python train.py --n_layer=17 --d_model=256 --n_head=8 --n_kv_head=8 --head_dim=32 --d_mlp=1024 --vocab_size=1024 --activation="swiglu" --norm="rmsnorm" --norm_place="pre" --norm_eps=1e-05 --positions="rope" --rope_base=1000000.0 --rope_fraction=1.0 --qk_norm=false --attn_scale=0.177 --bias="none" --tie_embeddings=false --parallel_block=true --init="normal" --init_std_qkv=0.0248 --init_std_o=0.0 --init_std_up=0.0248 --init_std_down=0.0 --optimizer="adam_variant" --lr=0.00125 --beta1=0.9 --weight_decay=0.078 --lr_head=0.0115 --grad_clip=1.0 --warmup_steps=591 --schedule="cos" --final_lr_fraction=0.1 --batch_tokens=65536 --seq_len=512 --doc_mask=false --train_tokens=608800000 --steps=9290 --dataset="wikipedia_en"
MLP neurons of a small language model. Each row is named by its layer, matrix (gate and up: input weights; down: output weights) and neuron, and shows model dimensions 16-143. Each number is 128 + 24 x the weight over its row's rms, rounded and kept within 0 to 255. A neuron's up and down rows have the sign that makes its largest values positive.
After each neuron's rows, "fires after" lists the tokens most often just before its 100 highest values on Wikipedia text that the model never trained on; "fires before" lists the tokens most often just after its 100 highest values on Wikipedia text that the model never trained on. A number after a token or word is its count.

L6.gate902 [107 111 135  98  97 117 110 123 122 166 141 129 123 161 151 102 112 144 148 146 147 121 128 145 154 112 129 153 104  65 132 159 125 120 105 156 124 117 161 118 121 162 134 150 110 132 101 148 135 159  86 114 143 124 121 173 160 111 151 148 127 117 147 168 144 104 134  69 135 163 123  95 146 106 156 156 149 136 127 104 118 144 138 121 153 129 137 152 118 146 165 126 123 105 169 124 134 132  82 125 114 126 135 160 121 120 164 120 141 170 126 107 144  77 105 110 120 104 123  89 125 130 168 119 162 133 200  89]
L6.up902 [110 122 139 142 126 147 138 141 125 179 140 166 109 112 117 111 121 122 107 195 180 109 117 145 163 104 146 103 112  68 131 138 126 124  59 125 137 159 139 143 138 147 107 124  90 140 106 126 142 151  83 119 136 108 134 164 177  96 115 130 132 134 112 112 151  87 129 117 126 121 128  77 129 124 147 144 129 173 157 132 138 159 138 154 152 132 103 178 117 121 156 133 118 139 149  97 106 145  94 124 141 130 142 114 138 125 171 133 175 160 120  91 129 144 146 122 115 122 115  84 126 105 160  80 163 126 176  78]
L6.down902 [118 104 101 152 152 149 137 134 140 149 127 133 130  94  90 119 138 136 131 135 150 145 165 113 138 143 142 117 123  89 132 109 136 160 130 114 187 151  36 141 151  87 147 160 126 134 110 121 127 168 102 161  99 124 171 158 162 120 139 110 125 122 132 131 147 135 126 158  93 105 136 160 157 160 106  94 106 117 139 142 119 148 126 155 146 126  72 142 144 135  98 133 145  31 102 130 116 147 109  75 130 112 131  96 162 113 168 116 147  99 130 133 105 145 118 154 132 141 122 145 153 147 122  85 123  85  93 118]
fires after: " |" 69, " –" 15, " " 7, "1" 4
fires before: " |" 66, " " 19, " –" 15

L3.gate188 [ 95  94 157 148 138 121 184 142 139 146 105 124 103 129 107 110 105 116  96 167 125 122 148 139 143 148 170 137 107 127 120 148 114 156 122  87 128 144 104 130  99 134  92 141 161 139  94 117 121 165 113 150 135 125 142 114 146 154 163 151 129  93 154  94  93 156  86 161 124  92 132 114 102 147 122 102 109 149 110 123 118 151 122  89 163  92 194 132 133 108 134  86 102 143 121 139 147 108 125 155 149 136 136 173 133  90 137 107 112 142  66 123  83 133 137 140 137 101  87 110 136 149 167 152 154  65 182 125]
L3.up188 [119  57 165 131 123 132 125 100 138 141 141 220 116 142 135 129 126 115 180 155 113 134 136 130 221 111 129 130 113 106 128 178 130 141  95 133 101 146 133 114 123 135 126 129 112 133 101  88 132 173 127 125 135  98 137 120 150 124 160 159 149 120 157 134  93 123 139 145 129  98 125 107 109 112 153 149 115 133 102 102 129 148 137 129 149 132 168 132 125 124 126  91  86 107 178 128 138  94 112 130 133 103 154 139 132  78 114 122 130 111 111 122 114 115 113 145 181 121  80 100 131 156 173 116 159 112 178 118]
L3.down188 [158  89 121 136  88 125 145 144 108 156 128 148 100 149 132 146 140  98 122 104 134 144 167 133 198 144 143  99 101  98 158 125 132 140 146 113 131 163 110 137 177 137  84 143 125 161  87 167 132 138 115 142 145 116 141 144 103 151 146 110 149 126 112 116 113 136 155 109 168  80 100 142 145 130 117 101 107 147 141 122 142 133 123 119 155 107 113 135 125 134 150 144 180 172  98 115 149 169 114  96 143 149 121 147 129  82 130 116  81 136 143 134  92 160 141 120 105 170 142 117 128 165 128 133 179 106 160 144]
fires after: " |" 39, "ar" 7, " Ch" 6, "1" 5, "en" 5
fires before: " |" 42, "s" 8, " " 6, " –" 4

L3.gate338 [115 165 134  88 141  99 104  97  91 182 145 128 171 159 133 143 130 127 141 116 125 133 145 104 121 134 128  98 170 132 170 123 112 141 144 108 138 161 151  91  83 162 134 132 120 112 100 149 152 153 112 104 136 109 144 109 116 134 173 151 184 167 154 112 148 106 154 107 164 167  89 133 113 132 102 106 111 149 149 139 168 187 107 135 133 138 148  98 136 144 166  93 106 143 150 165 151 112  87 158 147 124 113 150 130 100 104 133 135 126  88 132 128 111 116  85 147 121  90 110 103 126 141 142 141  79 150 136]
L3.up338 [132 118 138 145  91 150 116 111  89 171 123 106 156 124 148 121 120  99 149 154 129 128 157 150 128 108 168 143 181 121 134 125 124 133 118 119 111  97 141  98  83 133 167 126 123 122  80  94 153 138 123 132 117  91 157 119 131 125 159 142 122 159 113 164 113 130 155 111 113 119 149 155  78 112 103 150 112 178 149 143 138 127 122 109 149 139 141 111 101 133 151  90 104 134 147 142 130 104 105 158 110 113 120 127 118 144 129  94 144 121  68 147 117  80 125 109 147 134 121 125  98 116 130 115 170 116 140 111]
L3.down338 [115 122 110 136 102 135 107 171 131 119 143 131 133  47 144 146 127 101 136 158 173 153 147  80 138 165 167 142 154  71 154 139 148 141 117 129 153 119 111 137 165  91 116 134 123 112 156 155 115 121 128 158 121 125 167 107 130 139 138 147 134 117 138 161 128 141 142 170 133 143 100 133 143 128 102 141 158 143 133 110 117 111 131 131 175 129 116 131 151 137 147 121 141  17 124 102 149 174 125 127 125 172 106 131 133 108 121 118  88 154 158 122 132 163 111 160 132 170 125 156 165 139 128 130 125 131 116 125]
fires after: " |" 37, "1" 9, "2" 8, " " 5
fires before: " |" 34, "-" 10, "al" 6, "0" 6, " " 5, "3" 5

L5.gate630 [110 164 139 134 116 103 114 139 192 132 130 160 127 124 146 163  97  96 164 166 175 132 114 107 104 137  90 139 104 132 162 147 132 100 119 158 140 118 143 124 137 165 148  79 129 144 101 143 161 159 127 146  94 146 123 108 119 112 159  87 150 150 146 115 123 125 168 131 156 149 106 143 137 117 153 104 120 121  71 163 108 137 126  92 115  97  90 149 130 120 201 137 143 142 168 145  91 142 137 115 160 129 172  89 115 102 149 132  95 134  98 100 140 149 111 149 102  92 101  79 126 144 149 122 152 151 104 130]
L5.up630 [161 150 133 155 126 110 106 106 173 103 131 112 146 139 155 123 132 110 152 145 117 145 120  72 119 147 147 143  63 102 171 160 100 119 180 136 151 108 131 118 109 199 163 129 136 135 123 126 104 132 120 133 135 166 121 154 123 152 111 114 107 136 147 111 107 121  83 108 130 117 117 145 163 181 119 113 122 177 157 188 142 150 141 125 131 136 142 182  96 114 136 114 147 125 125 143 159 136 140 113 178  92 137 172 165 111 127 148 130 146 134 141  90 120  97 171 105 122 112 125  91 111 122 135  87 126 151 152]
L5.down630 [109 128 117 124 127 107 122 121 124 128 180 171 110 142 114 120 123 111 179 152 138 107  70 133 166 142 184 121 139 107  97 125 125  76 100 152 135 185 108 123 117 119 167 117 107 125 140 125 147 139 129  82 148 149 194 103 115 102 137 101 124 100 169 130 143 162 133 149 108 152 143 135  92 105 135 113 119  96  88  99  93 109 135 140 106 141 121 119 106 103 134 131 131 142 103  93 138 142  88 122 168 110 119 147 112  86  99  93 128  98 142 143 127 112 172 167 108 121 153 143 122  88 145 107 125 105 148 161]
fires after: " |" 60, "\"" 9
fires before: " |" 59, "==" 8, "In" 4, "===" 4, " " 4

L5.gate554 [106 148 122 126  92 123 128 127 139 141 146 150 110 107 149 122 125 121  97 116 136  83  97 130  93 121 114 138 140 138  90 132 154 100  80 137  86  91 161 100 119 125 125 138 134 130 114 115 145 154 109 123 127 127 127  92 130 147 140 136 177  84 169 149 135  79 133 126 134 135  96 125 106 116 119 150 107 103 140  95 130  98 109  96 184 138 132 127 159 158 145 138 122 133 188  96 134 108  89 156 135 156 101  86  79 170 110 105 109 163 147 113 143 126 130 123 125 144 114 184 155 138 130 143 146 122 167 146]
L5.up554 [146 139 123 166 122 136 124 149 116 148 108 111 120 155 124 148 135 121 129 104 174 153  98 157 133 110 140 155 121 121 162  95 142 165 188 134 159 132 102 109 154 116 137 103  92 157 127 148 100 130 119 160 105 151 147 167 127  83 109 121  89 148 141 115 133  97 139 102 151 120 128 138 103 176 172 107 144 142  79 198 126  89 151 153 144  95 130 108 134 130 176  95 111 119 144 148 150 140 165  82 108 141 104 140 174 126 138 139 139 145 117 153  85 119 155 123 108 178 140 147  85 142 136 112 107  86 106 149]
L5.down554 [ 77 121 119 113 125 133 106  99  98  91 137  89 140 135 100 114 137 133 133 119 108 127 159 112  58 124 137 125 146 132  95 127 132  64 130 129 125 122 131  97 138 171  73 106 101 119 106 116 121  97 137 140 120 116 138  98 121 122 150 138 157 109 132 115 154 130 129 164  86 154 166 143 160 123 124 125 166 136 110 111 119  94 161 128 124 132 132 123 133 123 117 128 142  67 129 135 118 112 104 159 140 102 133 141 146 146 111 110 129 168 155 152 181 103  96 154 100 110 120 137 111 112 127 142  98 144 103 177]
fires after: " |" 54, ")" 4
fires before: " |" 50, " " 8

L5.gate812 [140 150 113 115 125 115  81 129 111 114 120 145 159 157  90 135 130 158 146 137 111 106  78 146 164 131  75 115 109 101 134 156 170 121 136 180 126 157 114 117 169 152 128  73 169 169 108 153 106 128  82 113 121 122 113 126 136 126 124 109 144 103 134 138 137 140 151  89 154 138 100 135  82 102 127 124 153 115  98 189 146 104 149 135 123 102 113 103 130 120 149 149  85 138 130 130 134 112 143 111 173 149  98 145  93 100 169 141  99 131 142  80 105  94 116  99 115 154 100 131 128  77 142 109 134 153 162 113]
L5.up812 [122 210 133 101 143 139 148 148 117 132  88 182 101 141  80  86 119 125 141 161 155 124  96 137 157 159 117 126 121 113 119 152 164 125 113 155  82 123 127 146 130 148 125 160 127 133 108 137 142 129 113 116  95 112 128  95 138 118 145 119 116 106 132 143 137 142 155  90 106 143 131  75 124 130 116 169 146 146 115 137 125 107 125 122 146 122 115 149  89 145 165 158 139 143 150 150 151 138 124 115 157 150  97 130 107 131 131 139  88  99 145 103 138 103 113  97 129 110 130 145 134 135 182 115 178 126 138 100]
L5.down812 [139 185 112 100 109 135 105 142 118 123 151 126 139 111 118 120 106 143 137 149 152 109 169 122 166 127 149 136 122  77 132 130 130 138 145 133 143 150  41 144 158 143 106 135 121 124 131 100  93 123 122 108  85 122 176 122 125 146 160 162 102 162 126 149 153 130 155  84 138 125 136 126 155 118 103 145 111 145 160 134 108 131  67 153 155 126  82 134 125 125 145 104 126   0 121 157 129 143  94 109 105 134 127  92 143 127 157 120 148  98 145 113  91 172 111 126 129 126 117 114 126 137 144 128 125 144 100 102]
fires after: " |" 41, "\n" 8, ")\n" 7, ";" 5, " |\n" 4
fires before: " |" 32, "=" 19, " " 5, "4" 4

L6.gate146 [132 117 115 130 181 141 138 159 112  94 161 119 108 128 167 127 118 139 128  87 181 142 123 103 146 128 138 174 125 126 134 137 130 163 115 118 116 101 163 123 101 141 110  77 115 171 107 150 107 137  88 137 121 113 134 153 126 100 112 132 129 102  86 126 167 149  98 160 151 108 148  99 104  90 156 146 139 145 111 106 104 115 111 143 147 171 157 104 133 143 118 136  83 143 183 109 118 168 100 154 159 143 112 119 125 128  82 111 117 125 102  87 127 159 100  82  86 143 139 139 133 132 146 118  92 122 119 145]
L6.up146 [106 152 119 153 148 141  55  92  87 156 116 103 126 120 141  93 112 164  93 108 165 152 151 100 120 119 144 121  89 136 115 162 123  98 126 117  81 104  95  97 134 135 129  87 124 138 132 149  94 111  95 147  94 151 161 113 134 137 142 146 143 141 114 131 124 123 154  78 169 134 122 132 124 121 122 129 119 110  70 179 141 120 161 102 125 120 136 164 124 120 167 126 154 148  98 115 155 124 150 114 133 128 105  54 149 137 116 117 113 116 117 148  88 165 130  91 128 105  97 129 109 148 121 111 154 149 140 131]
L6.down146 [146 123  92 176 178 140 119 151 120 138 140 124 104 133 158 115 105 137 124 170 179 125  69 126  89 152 128 125 133 142 115 119 117 154  99 142 135 148 165 129 102 114 130 117 145 101  94 142 113  83 148 112 149 186 122  98 136 118 158 133 162 124 108 126 125 127  94 162 156 103 135 107 140 160  99  71 113 138 119 142 114 154 131 137 118 145 132 154 122 148  74 150 142  57 136 125 159 140 132  74 126 131 118 101 135 122 137 122 110 135  84 105 123 147 117 135 102 108 105 145 139  75 160 139 108 143 173 110]
fires after: "9" 79, "," 7
fires before: "8" 13, "3" 11, "7" 10, "0" 10, "4" 9

L3.gate82 [143 150 178 126 124 125 130  98 132 140 120 156  99 134 154 140 163 108 134 129 112 107 156 156 111 139 147  91 136 115 131 148 121 145 114 143 139 148 121  94 172 155 151 108 105 126  89 146 141 144 123 125 115 130 137 129 146 126 160 139 161 149 134 132 101  94 110 101 143 129 110 154 110 145 144 176 121 114 100 126 157 184 139 128 156 145 135 134 124 120 145 110 114  95 152 125 148  95 102 178 159 149 128 113 124 125 148  97 113 144  80 147 111 118 127 122 161 119 100 108 113 159 122 182 135 105 110 123]
L3.up82 [142 129 169 129 105 125 164 126 158 170 123 137 197 133 133 164 142 117 175  90 118 143 146 130 145 101 151  98 115 107 147 114 118 126 135 124 146 167 117 106 163 155 133 134 105 154  65  96 121 156 158 120 180 122 158 100 180 124 143 141 127 166 164 144  99 135 150 104 154 155 108 136  91 128 108  85 103 133 131 127 104 169 161  80 163 117 163 174 139 111 146 113 120  80 145 128 123 102 115 164 143 156  94 115 143 128 144 135 106 170  93 165 101 123 105 135 153 121 116 152 158 123 115 142 160  90 107 136]
L3.down82 [ 98  80 125 133 156 144 151 176 114 128 122 156 102  62 118 148 130 101 108 133 138 140 100 159 196 112 167 106 135 119 132 108 126 114  89 131 151 147 130 142 138 125 124 148 114 136 139 155 133 117 113 139 133  91 162  96 129 105 101 153 143 112 126  90 126 189 133 148 131 139 157  98 140 145 136 154 104 110 140 127  96  91 174 161 166  98 119 134 125 101 122 147 152  64 144 165 123 142 151 119 127 141  90 125 170  85 101 106 118  99 157 113 109 118 109 130  94 169 118 127 112 115 133 134 137 147 132 120]
fires after: " |" 50, "1" 8, " –" 6, "6" 5, "8" 5
fires before: " |" 47, " " 35, " –" 7

L3.gate652 [131 113 176 128 125 154 121 167 124 133 158 122 177 115 128 146 170 107  84 131 120 117 112 123  87  90 177 131 111  99 137 100 184 161  92 147  99 142 140 118 114 139  99 143 145 117 146 151 166 133 127 130 100 101 162 122 112 100 125 119 126 162 196 115 100  93 133 169 135 139 138 140 145 108 106 104 156  68 130 130 104 161  87 142 123 119 114 129 107 134 100 144 104 123 119  75  97 172 101 126  83  98 101 104  99 133 154 136 146 142 141 149 150 151 119 158 163 114 127 138 154 140 116  93 139 131 136 174]
L3.up652 [ 99 124  92 159 106 122 120 129 132  85 101 115 133 113 200 114 155 108 153 122 121 155 161 133 119 117 156 135 122 124 151 159 124 140 158 150  99 118 126 149 120 133 110 151 107 161 151  82 159 142 142 126 152 100 151  75  82 141 115 132  63 165 170 134 123 132 133 133 132  91 179 107 146  81 118 120 143 163 118  99 102 137 118 107 140 142 122 156 111 140 105 101 124 154 146  76 105 137  94 108  86 115 135 110  71 107 110 133 114 165 178 108 148 135 168 167 127 100 124 119 123 151  95  92 144 164 119 143]
L3.down652 [154 121 137 139 127 150  76 137 103 136 126  71 164 101 140 155 158 158  78 152 153 140 100  91  48  96 159 116  91 108 100 121 178 165 106 136 109 133 148 114 119 105 112 112 100 120 151 162 167 117 129 167 114 163 149 115 102 152 133 111 121 117 175 121 123 130 130 118 162 145  91 137 135  95 124 170 132 108 159 123 136 133  82 137 100 125 125 144 127 121 128 104 155  57 150  91 140 164  94  92 113 136 119 112 126 142 128 146 114 127 160 129  71 149 119 145 155 128 126 121 170 125 138 108 139 110  70 147]
fires after: "1" 100
fires before: "8" 16, "9" 15, "6" 12, " |" 8, "7" 8, "5" 8

L6.gate916 [125 113 112 131  99 157 133 132 141 120 157 108 119 119 140 115 118 129 169 115 152 116 145 157 123 135 136 152  79  66 139 185 121 132 102 128 140 105 126 117 109 113 138 136 134 113  96 120 120 111 135 123 106  88 131 110 151 147 110 141 134 130 134 133 100 101 143 118 141 107 112 132  63 152 145 111 120 110 149 122 145 166  86 133 147 106 163 104 124 134 129  84 121 114 147 117  94 115  91 148 130 126 162  87  74  78 144 137  75 123 132 121 129 133 122 151 138 102 123 132 145 128 145 122 142 118 161 128]
L6.up916 [101 140 140  97 103 131 138 112 110 149 127 163 130 134  99 108 168 153 155 180 131 125 114 117 122 148 137 148 176 117 122 132 128 140  99 119 142 141 120 120 143 155 124 154 131 128 163 166 142 134 119  93 127 148 170  66 114 140 123 135 174 129 149  94 117  94 142 129 122 104 114 150  97 163 142 137 125 166 135 121 100 162 100  86 160 110 119 126 151 120 140 122 109 106 149 134  80 128  88 144 117 153 118 152 114  87 146 131 127 140  76 121 110 100 133 156 158 158  61 159  85 160 174 110 152 108 102 138]
L6.down916 [ 61 106 140 152 148 152 157 115 146 124 115 135 131 137 102 124 138 127 156  98 170 155  93 116 173 128 164 134  97 118 117 140 112 154 138 144 104 122 118  90 148 137 159 148 127 156 117 135 130 134  86 141 155 111 147 173 173  95 128 147 129 158 158 123 151 119 127 168 101 154 146 123 151 154 140 117 132 152 172  91 155 156 147 144 148 130 128 126 121 114 168  75 130 113  96 136 128 147 113 103 125 139 166 126 144  65 100 109 173 135 130  98 113 105 172 140 116 132  88 120  83 106 124 129 177 127 108 137]
fires after: " |" 55, "." 15, " " 8, " –" 8
fires before: " |" 51, " –" 7, " " 6, "ot" 4

L3.gate34 [136  99 137 113  96 121 156  87  67 153 112 129 157  99 132 117 123 143 113 108 100 119 137 118 124  93 159 157 152 146 135 175 106 126 142 103 129 158 141 135  67 149 138 138 149 104  96 107 111 173 103 135 108  90 126 169 128 134 114 174 169 167 132 115 118 128 146 106 115  87 128 142 143 141 131 114 133 140 114 136 134 135 126 123 124  92 121 115 177 123 160  85 120 108 132 123 146  64 117 158 133 116 176 108 175 119 144 127 130 178 139 102 119 141 150 115 141 137 111 146 118 153 145 167 150 119 160 132]
L3.up34 [111 143 135 100 100 133 132 102  92 133 117 135 137 150 124 124 140 108 106 123 125 129 127 146 140 110 142 119 122 121 143 138 109  86 153 145  86 147 122  98 133 152 129 141 131 136  91 151 120 155 100 126 134 116 175 134 126 137 131 181 179 133 147 110 158  69 159 118 142  85  82 131 153 127 132 124 115 142 134 103 115 161 130 143 146 138 120 116 151 111 161  96 146 127 155 123 124  77 107 179 107 138 102 105  97 119 131  68 145 155 108 130 129 136 141 144 145 143 102 147 130 174 148 144 134 122 139 114]
L3.down34 [123 102 151 148 109 116 135 193 127 177 116 145 129  93 111 140 117 135 110 114 122 166 120  94 136 149 148 130 150 127 131 125 164 185 114  99 122 120  61 146 136 138 106 104 114 108 134 155 121 130  94 119 127 159 150 143 131 119 106 125  86 123 156 132 138 132 109 156 113 120 104 156 110  99 124  96  86 167 107 114 128 145 120 132 152 102  87 139  95 124 160 113 107 122 143 118 127 172 105 138 108 152 188 123 104 129 144 173  85 134 129 157 134 121 126 109 142 137 125  95 149 139 117 158 115  96 112 124]
fires after: " |" 34, "id" 9, "n" 8, "ent" 8, "it" 4, "ic" 4
fires before: " |" 32, "ly" 10, "s" 8

L13.gate20 [131 124 140 151 110  97 153 115 155 115 146 101 102 102 100 171 165 124 113 109 140 165 147 163  82 118 136 158  59 112 110 128 154 147 102  94 130 125 120 163 158 164 159  97 116 116 184 128 117 190  94  96 112  95 103 146 123 111 131 155 130 123 130 122 115 130 113 131 181 139 119 105 113 136 125 122 124 119 152 124 132 118 131 126 175 141 139 151 121 138  92 132 132 119 118 139 117 157 156 136 107 159 130 131 129 128 161 169 124 117 116 123 145 156 145 140 106 101 172 135 126 156 121  62 139 136  95 100]
L13.up20 [130 147 132 157 134 115 134 114  87 110 129 112  84 143 122 127 148 178  90 149 117 166 114 121 123 111 134 145 100 105 138 110 116 149 137 152  82 156 122 133  90 139 121 103 133 140 139 141 148 125 128 155 144 145 155  92 119 100 101  94 135 143 142 162 133 123 127 129  79 142 116 117 143 111  85 131 118 120  95 118 136 170 142  93 164  94  96 127 163 128 123 157 111 126  87  96  97 119 135 110 164 100 164 130 154 135 131 131 171 116 153 121 127  54 117 120 118 124 116 106 101 123 124 121 125 106 107 124]
L13.down20 [167 140 120  77 119  75 166 100 159 120 155 138 119 113 119 167 143 113 113 152 129 131 113  86 121 147 111 129 115 108 139 131 109 173 104 151 139 134 113 158  84 161 107  94 122 108 151 121 131 143 117 126 130 127 102 108 145 123 112 152 131 104 111 125 111 134 124 123 121 177 151 106 117 126 132 132 115 112 181 119 123 127 121 115 139 110 152 118 110 152 108 107 124 172 112 143 158 105  77 104 162 102 135  69 120 107 177 149 111  95 155 112 106 125 156 118 130 114 142  94  72 129 163 137 130  99 119 118]
fires after: " " 29, "–" 20, "1" 8, "0" 8, "ers" 4
fires before: "6" 41, "5" 31, "7" 8, "4" 4, "ction" 4

L5.gate937 [142 186  95  96 122 142 148 134 137  93 143 108 147 163 111 143 105 143 136 113 152  94 147 104 144 143  80 117 154 117 119 124 104 136 114 141  97 161 106 130 109 121 126 136 137 135 104 143 122 152  99  97 127 140 129 132 114 140 128 131 114 100  89  82 111 157 180 147  97 152 157 133  93 128 137 145 129 140 124 128 101 103 112 125 142 159 123 147 120 151 150 194  99 120 144 138  81 148 142 134 156 179  97 103 109 121 102  83 131 152 122 166  96 103 123 151  83  73  90 165 135 104 114 175 103 133 111 115]
L5.up937 [162 138 118  83 114 151 124 120 172 114 106 109 168 167 107 134 131 121 146  89 157 117 139 107 121 144 108  96 144 138 134 125 104 130 108 118 154 153 142 134 126 126 150 138 162 175  96 133 118 166  78  93 138 133 120 124 145 160 149 144 118 109  92 153 103 143 125 113 138 148 129 162 122 112 135 135 110 132  92 106  68 114 146 130 107 171 119 117 143 141 159 135 131 133 127  90 111 113 137 162 162 132 112  94 138 130 105 140 119  95 107  95 123 159 116  89  66  90 115 120 153  99 131 171 118 147 152  98]
L5.down937 [125 176 107 139 163 126 124 136 115  84 136 136  93 131 109 123 139 130 173 154 129 128 146 151 127 125 115 138 124 134 134 120 145  96 146 129 136 127  55 132 114 142 161 120 133  65 137 127 119 160 132 163 137 134 101 121 129 123 147 116 105 147 117 112 184 120 104 154 106 170 118 154 131 113 133  98 112 123 147 121 137 151  89 132 142 146 116 115 131  83 120 134 130   0 119 115 105 100 152 115 130 140 131 162  89 129 116 114 124 109 140 135  95 144 105 138 139 123 128 160 131 125 127 160 111 146 124 110]
fires after: "0" 100
fires before: "6" 16, "0" 12, "8" 12, "4" 11, "7" 9, "5" 9

L5.gate774 [157 112 119 143 134 153 144 147 153 139 119 125 112 137 147 108 134  89 166 161 126 141 125 107 126 139 148 107 114  63 124 159 131 128 115 138 126 154 114 115 136 147 139 114  84 167 108 124 122 121 113 101 146 114 170  77 181 103 132 175  88 127 139 153 113 116 156  75 146 128 115  89 115 109 154 166 155 131 124 167 142 155 131 101 142 157 150 123 139 150 151  83 129 119 151 149 142 143 144 182 161 135 116 113 118 118 141 108 115 114 102 108 124 135 161 140 108  79  93 119 147 103 134 125 140 134 156  66]
L5.up774 [117 114 144  88 127 145 108 134 133 158 128 147 131 135 104 113 150 137 143 123 120 118 116 110 133 146  96 113 109  88 120 120  91 145 111 119 154 176  99 128 151 138  86 118 141 151 111 156 171 148 108 131 115 119 124 114 142 108 121 147 117 138 127 136  95 145 180 109 131 104 110 140  75 105 128 115 152 147 120 132  92  85  95 184 136 167 157 133  92 149 117 119 150 118 159 129 100 152 138  88 150 159 104 109 127  95 190 107 133 167 106 143 116 152 112 117 141 157 100 123 119 142 118 168 154 130 124 143]
L5.down774 [ 98 140 165 139 104 128 128 139  80 155 133 137 130 122  98 121 127 116 130 152 129 110 166 116 219 124 154 158 112  99 147 153 122 102 101 110 153 152  99 157 130 138 115 111 101 108 113 149 157 130 121 144 131 105 144 157 135 142 137 118 125 134 111 109 183 145 113 117 117 140 117 122 179 143 150 129  89 139 155 139 118 116 124 114 170 115  85 117 156 132 118 153 161  86  90 145 159 148  91 105 102 113 155  90 144  94 159 111 127 122 120 100  97 127 122 125 133 127 125  90 153 131 139 114 124 107 178 110]
fires after: " |" 75, " –" 21
fires before: " |" 70, " –" 19, " " 9

L6.gate583 [141 145  97 116  69 123 170 147 154 103 149 174 123  87 145 154 133 152 127 125  95 111 144 158 132 115 138 126 117 123 128 115 165 160 131 140 164 162 117 153 144 137 125 129 136 128  86 124 128  91 152 143 151 128 166 174 143 120 141 153  98 100 131  85 125 128 115 136 127 129 160 117 168 124 138 126 155 124 107  74  97 109 130 131 136 160 149 142  93 148  77 143 119 107 141 141 110 158 149 127 131 156  80 141 136 138 124 123  99 147 158  89 119 156 112 141 115 150  99 135 122 105 133 102 139 122 156 134]
L6.up583 [123 124 113 179 165 123 109 125  94 150 120 106 140 144 131 107 151 102  94 148 121 113 151 148 157 113  86 134 112 148 112 166 103  95 137  99 135  85 129 141 103 108 142 152 105 161 119 151 100 136 141 124 132 107 129 131 214 218 135 124 122 178 141  85 129 112 114 150 101  92 137 174 142 158 122 157 130 126 153 146 135 169 124 115 138 111 150 144 130 106 141 115 142 171 141 115 134 113 106 104 154 112 125 174 125 126 145 142  82 127 158 142 135 133 152 153 110  79  75 127 133 170  98 173 165 112 150 122]
L6.down583 [123 137 108 139 145 131 135 118 131 117 105 122 118 117 148 113 161 136 174 161  92 120 111  91  62 143 148  95 143 126 139 114 154 150 162 183 147 135 132 154  98 168 146 102 113 107 115 142 112 113 135  95 156 150 124 125  69 193  95 165 125 141 115 127 111 145 147 172 215 122 129 140 136 112 141 150 139  95 146 140 119 154 133 110  92  91 131 139 119 102 135 114 114  69 159 138 152 163 116 147 106 155 153 144 123 132 104 137 135 130 172 130 114 123 109 146 145 129 129  70 126 126 133 141 122 173 104 122]
fires after: "1" 94
fires before: "8" 15, "9" 14, "7" 13, "4" 13, "6" 8, "1" 8

L3.gate46 [116 138 181 130 147 142 108 142 157 150  89 166 108 164 120  93 106 122 107 149 119 144 114  69 117 165 131 114 110 118 140 152 130 130 140 148 116 113 104 107 117 116 146 126 109 155 134 138 142  96  73 111 113 152 113 140 170 123 170 134 127 116 150 180 117 109 118 115 143 146 115 119 103 108 143 106 147 153 165 166 138 136 132 137  98 117 145 111 137 128 136 109  99 102 137 109 168 130 139 166  92 136 133 141 129 149 131 107 114 132  99 164 111 101 112 137 100 126 110 151 124 143 136 155 113 103 185 120]
L3.up46 [172 103 171 109 115 157  76 117 142 137 110  80 161 128 136 110 102 121  92 123 119 120 116  80 129 105 110 140 141 120 132 133 150 100 158 103 134  89 143  71 114 167 115  75  90 153 107 141 147 161 105 124 123 126 131 126 167 148 140 145 146 102 139 145 117  84 135 143 167 143 110 166  75 161 133 150 105 152 149 180 112 124 136 114 129 146 127  78 140 158 127 105 114 128 133 125 134 120 128 163  99 178 127 141 115 118 147 160 123 163  99 161 130 120 121 139 132 102 115 103 130 144 141 126 102 134 167 108]
L3.down46 [ 90 119 126 148 100 124 126 169 109 129 126 140 112  84  96 118  99 116 136 128 184 104 130 109 120 150 126 114 127  72  97 118 104  97 140  82 159 134 165 150 123 144 112 107  81 120 141 167 126  85 119 126 102  99 138  85 109 118  67 104 117 137 155 103 135 151 115 147  93 129 166 120 110 122 141 121 119 118 165 117 144 128 111 177 166  99 125 156 126 120 130 166 163 120 114 125  95 116 100 141 148 132 119  99  87 100 134 141  94 175 118 147  78 126 173 126 106 110 135 137 129 139 152 121 137 105 144 143]
fires after: " |" 38, " f" 8, "f" 5, "d" 5
fires before: " |" 37, "-" 6, " " 4, "ation" 4, "b" 4